{"n_kv_head": 9, "qk_norm": false, "bias": "none", "lr": 0.00172, "decay_shape": "linear", "final_lr_fraction": 0.0}
MLP neurons of a small language model. Each row is named by its layer, matrix (up: input weights) and neuron, and shows model dimensions 96-191. Each number is 128 + 32 x the weight over its row's rms, rounded and kept within 0 to 255. Numbers have three digits each.
A block is one neuron, or neurons of one layer that tend to fire together. After each block is what it responds to, as a language model described it from the Wikipedia text at the highest values.

L3.up551:144117098101160122190107098114190103138082104176175142116161148115246151128130119126151165124092068081127168121127138086131130109139143158185122092139104093109121133159161226130180134150110061109138119147137141069064103176150141112127066152097095135121177117105128136155102080143122118137
Responds to: Word-completing second fragments. Second piece of a word split after a short one-to-two-letter opening, e.g. O+il in painting media, We+ek in charts, le+af, 3+D.

L4.up94:170103084159152101125085109125117194099122110170132116167153132153122158102111109095167133144086099084080181199089132083173119103115069090165112070169136141174177113175146179076145121147107120093106108114119164147109135115104113089072161153153153142105167165096125159107119110156119108163
L4.up193:157100064141194113122077108228163152148133113147122167098129084203156114154120154151154142167051175067117159144153136100128138093161099080160108149126130125140133169164117158091102204108141087143137102061104103077074139136077070132151134079163139099131140133117113174175120131138107180099
L4.up326:120101125140067128140164105163164112051105156129143109193127060113082124128193142130159131132106123141107133226123161135124157108215120143137086114192144130136078181173165078124130074176129037114182111161189144159149138100145130090102096155134081128100170109191131180172108139182108109137
L4.up2578:152070113074147110133050114137122107134131130083148112119081141132071144079085165127145137108098172178012115133133152154105155130131162185110091167118158134146114147120092136151076135176199122182145094143138104169124116126100149119136085146194103119149119141133153088145140118126148102131
Responds to: Mid-word vowel pieces. Word-internal fragments right after a short opening piece, above all -adi- in leading, loading, cheerleading, reading, and also heaviest, quad, steady.

L2.up72:151115110097139150069111132144157158111123151096077124170100152156076160064127148143112164166118084117113141150104153137119088152112141203077062171112121126063117095156111195155110122118147117110100111131159126179115103169150159098136120121112120110122120131112163154081131153172130093112
L2.up88:111141111187145154138125148088072154119180141138179095129119148162118128167169115158126229163159132104130133073100107154139116103102134085120123023089080164133121137132187118120104131141121141125059074168140167115096111102205149108172147145146118142127131099155153111092109127130124142102
L2.up410:091177154093113203112204132142171193093153113131158159116156161180112150150111128112099128174138104113145127123181130107149148127096132153117153133069171158118148115108106084182079125119124161097054139153098168116178078193113171081113084103155121172113168118181091107109072118160113128145
L2.up570:173091116178095093161177144136117093184147087112129153109124110087138128117119154144097099171075122121131124126120088118160139067061173139065070146131148135125159132176130184088108135171124142061102079151165139100182127120093152092150125086159137123153106119112069050140106102142162168153
L2.up764:173137102208130108119068095122099081089102138078056134137106077140168056189130118130150132113105121165159141127098103076193190130113108152126108050051114196147129144099059094214093111089130103129175115156169124113078108121112120104104127115160159122139073101105100150096129128184129103146
L2.up811:170106179149135091119137091144106170125152129138192119160156106143133126139090156122086069150110182063105099167131142165114069135155144134151130132094100077108162171085135157100132157150164108140095095087105117111100159140119102130072116123101120142118099131101101101116094108112119106150
L2.up860:205152142093124123074147127133125099138113107122202102164165149217144137197103110073115146190120115146132090106089147098140091107105085114181176130079113145130118119153100134166116133146136158125132122154103107104076117165112096178102098143125154111087173174081127150166128132101133103097
L2.up965:161170106124198155142123166148117104088074113177116160118142121172177099151180190138125161115152133172192157133153094129106079115137141111113132137120126153139154147086151124161104175136097193134133133142117090167150100139166092096158164197112184127168116137165098121103130056103111143094
L2.up1140:129125082143081174091144148122149124171134083153168107085125234124136130082173122112105119136131070075161114152136110103115185158152127141150146154173099130111128183114062127131149140166102159128074149116134160108166124142126142084172132107086098123127058131106064070152126129133137137173
L2.up1473:115192166134138193081127107084084153105160130183167083176097158095140118140143153165088091094043145107130082197134119113081148132147132107129080087121178086159185101135148106125110142165074168110164102063108102137083081060147100108108128151098078125086158141093086089149130089131131097086
L2.up1859:122117121119140171101097033075157094106177154124102083097107132068099131134105108102128152075109119144137118153154143158143141129148124133098100119113122107101145081116056102125152141166115105139098069131157144105226118104147079118192147103151127145116132127133090165132144105155123159128
L2.up1907:142137157190087136098111120065161086136115147104156123143106141170144132093101101113120180064111162043139127169109058058084162099149124075142098130114157126152182153092137171106117155125113159083121115141139138187142119093111186151058102088183130159101109131103081124095112156136130103143
L2.up2009:163177132096156119131165078095086112113065096099123125115173161119133173154138076124173167166167143118101105078159137109138106101153098150116112167178104153099112086162162083156121157183146134098120145095125113171161183137137065113093099091105133121126201137124141099195110138093113152137
L2.up2103:176145157085169110138194134183133117134118140071117114127154137093097137084158128058101134117137111141104124116115101104166128085137173154170131170118105053100084135154095178180134167109135066151081166064161129152153150190119113160074077134098098178082095137108129091108173131119123135117
L2.up2265:117077074108147104096085158107124115095089102090116049149154139153158125224123140169131108085130113162101140123096145146074171072126057146145141149103107118165149132111069103182156174130120182100129114134197109176131168147176088098081126123171166164149124144154105194150108114156146112156
L2.up2975:135119073123147146136186099097182135102147116139156154055136158066125116121092125140095128069183154099166062174133165152138134122163108152127128158067167129119113092167115152100104127168159134139118108124113153148197168123151060079087150101128132131104105149129093098143100081177128142175
Responds to: Sports and chart results vocabulary. Nouns and word pieces for competition and ranking terms in sports and music articles, such as rebounds, relegation, chart, division, edition, points.

L3.up2702:059122170146110138097117086174135187166125141171108089147127139153121109087182139164135105079122137137133085174129122146124118098075150116161120149098115161075143101116129131094087126077105171128064134121151128155104088123158052066155156137117139153121154160119147111098128096139169106119
Responds to: Sports competition terms. Word pieces in sports results and tables, such as score dashes (3–0), relegation, semi-final, group stages, Singles, Cup, and team-name endings.

L2.up51:128142049121161115155053140139143160125109132138119090098075132073074120089164135044155155132148179141064172139086092126095173062223145151141147110161112172132157191098095139156111152135126072143084089132108139122182160147109158147139146155113128191124185117100126094162091133099118143103
L2.up63:120139157097111094102072076089136116080134149130111143114188124079100111104098110060134066131079066133156152118145118062139154076134097172167094144158112105197184169171162098142118127131144103150075129155109106075110125172073141093166130145218130128102100203143086154164109121132111191112
L2.up346:132118082100123172136039084137167128107113184175094077133092121120179148144160117088139146092120127154108112155118118097196079071138122099151094160104082156139108164143064142123106157157142113135115092138172117161092143130143182137207083136154132105127160099170141114133147097096135173114
L2.up347:161149129113068138145247136185126142072165111133129131106144143139150110173090152093114126092114117116097123141132117090130131156133050192170119120114145135164160065147105127114105138120094094129110118161139122120075154169085169171159129073112145148169112127142141105143148138130138106189
L2.up606:178174131083148137173116100185119082129120112107106127102086165159116123130071135069157182114178147178092097099158088096153100090070112136100141104150150074103142163101102153110089141176070142147132139114144141142061097141079128127170067114134142164061113127160140109167136097098137209141
L2.up883:166114141159138143183144160157138097057134087175127162119154154090104142163077071084160148134077099178123191167118186115176137057131074141063104156087137195095187155109127132134113139161133131130131105113149047137141119206106201177174110101127110178110149135131110094117126161088172131106
L2.up1032:163132120214081146096124081092154118102092138126118113131121132125115148155164120102102137119134098139073145147096127136163117134097183161094153183136092171031124134102057154161115132094088118126114140145179122129136143143177185132193132151053146176069109126185090109128071190141176104121
L2.up1039:161115138067170113110041166089151118122102131189086048104069117088110106170153143116170135114083140111040116163076178129096134132150110113100175148141097151112112091108098108188095109098153134175131113097151092137077179169141153142135151072138158115128100184209126061134132138126138117127
L2.up1305:132081222138133127100104105156083101126096125174127087144102129181058142154142105141130184146151138117069091109143104114075154074150095143124117185197113170142124121119131170105139154180183116099085120208154136134148085144105142096125130171112151128128109145148098119148151102174159107096
L2.up1413:141164165101069179152100133111155101118083139113101131056100123116163110064118127113129194054103162085102139121089109058152133154183106103117082185102057103112136103093086113078164155203129152163081133121153106111159155161105136089157111045108089135125136115150143138083141088152182097157
L2.up1706:194127133086105182120041143160137128107121128060084143086094085113086120122151069094149162075161145163137149147116097106143160162128153139147138164164055111134182163039127131124124167106199164152123118092064141027081118131135111096110093129088130159115170161100072129160165099121125129131
L2.up2073:150070157154159109151092152103146151117134086158133187106180154189131067109096125115175182129128152143127135157101148060117137077125152155162145202149108144096096150095113154190107120172143116151112083154141091110080131132107107151057142112111128137123125071085113143151119160168135121140
L2.up2126:099106104134110066180085160114129048104099160136140140136081165149186132132118163115121172110167175192098121129103122179174182110144110074147100155111148141145071115124135120144109170157142142169116088137149138111126126118181146103094158109153166154133172109106107136168115161147123108170
L2.up2223:155117134188181151099118126217137081148075048155169173141140112160110118145103116164194170138136063129074120157101153117118109096103117162120104123126109118183148148153085096205151165132116124138125176179158144161130126147100114086131122115171180112170122149108118134092120121150169139095
L2.up2363:121114145107138115160075161116148071107160111124118163083083063171101119101091116156188110114156176196098133086131195170144148082174108157142118125122060112090182149103110166113137168152140122133170110157181096079067178230138158107142165107142166149132117110121151116174104097146164154099
L2.up2463:127147114125152101236086117138144103154148099146166100189130165146192139045099163156167164094144134128068136098121144144129132106202075110089122139202180112127095134218142111119172129140125188124111116152100093147142129144111093155133062150099186120136135147184145198150131078150067172118
Responds to: Word-middle vowel fragments. Second sub-word piece, often vowel-initial, right after a short word-start piece like Cle, Le, che, ple, as in Cle-ar, Le-adi-ng, che-ap.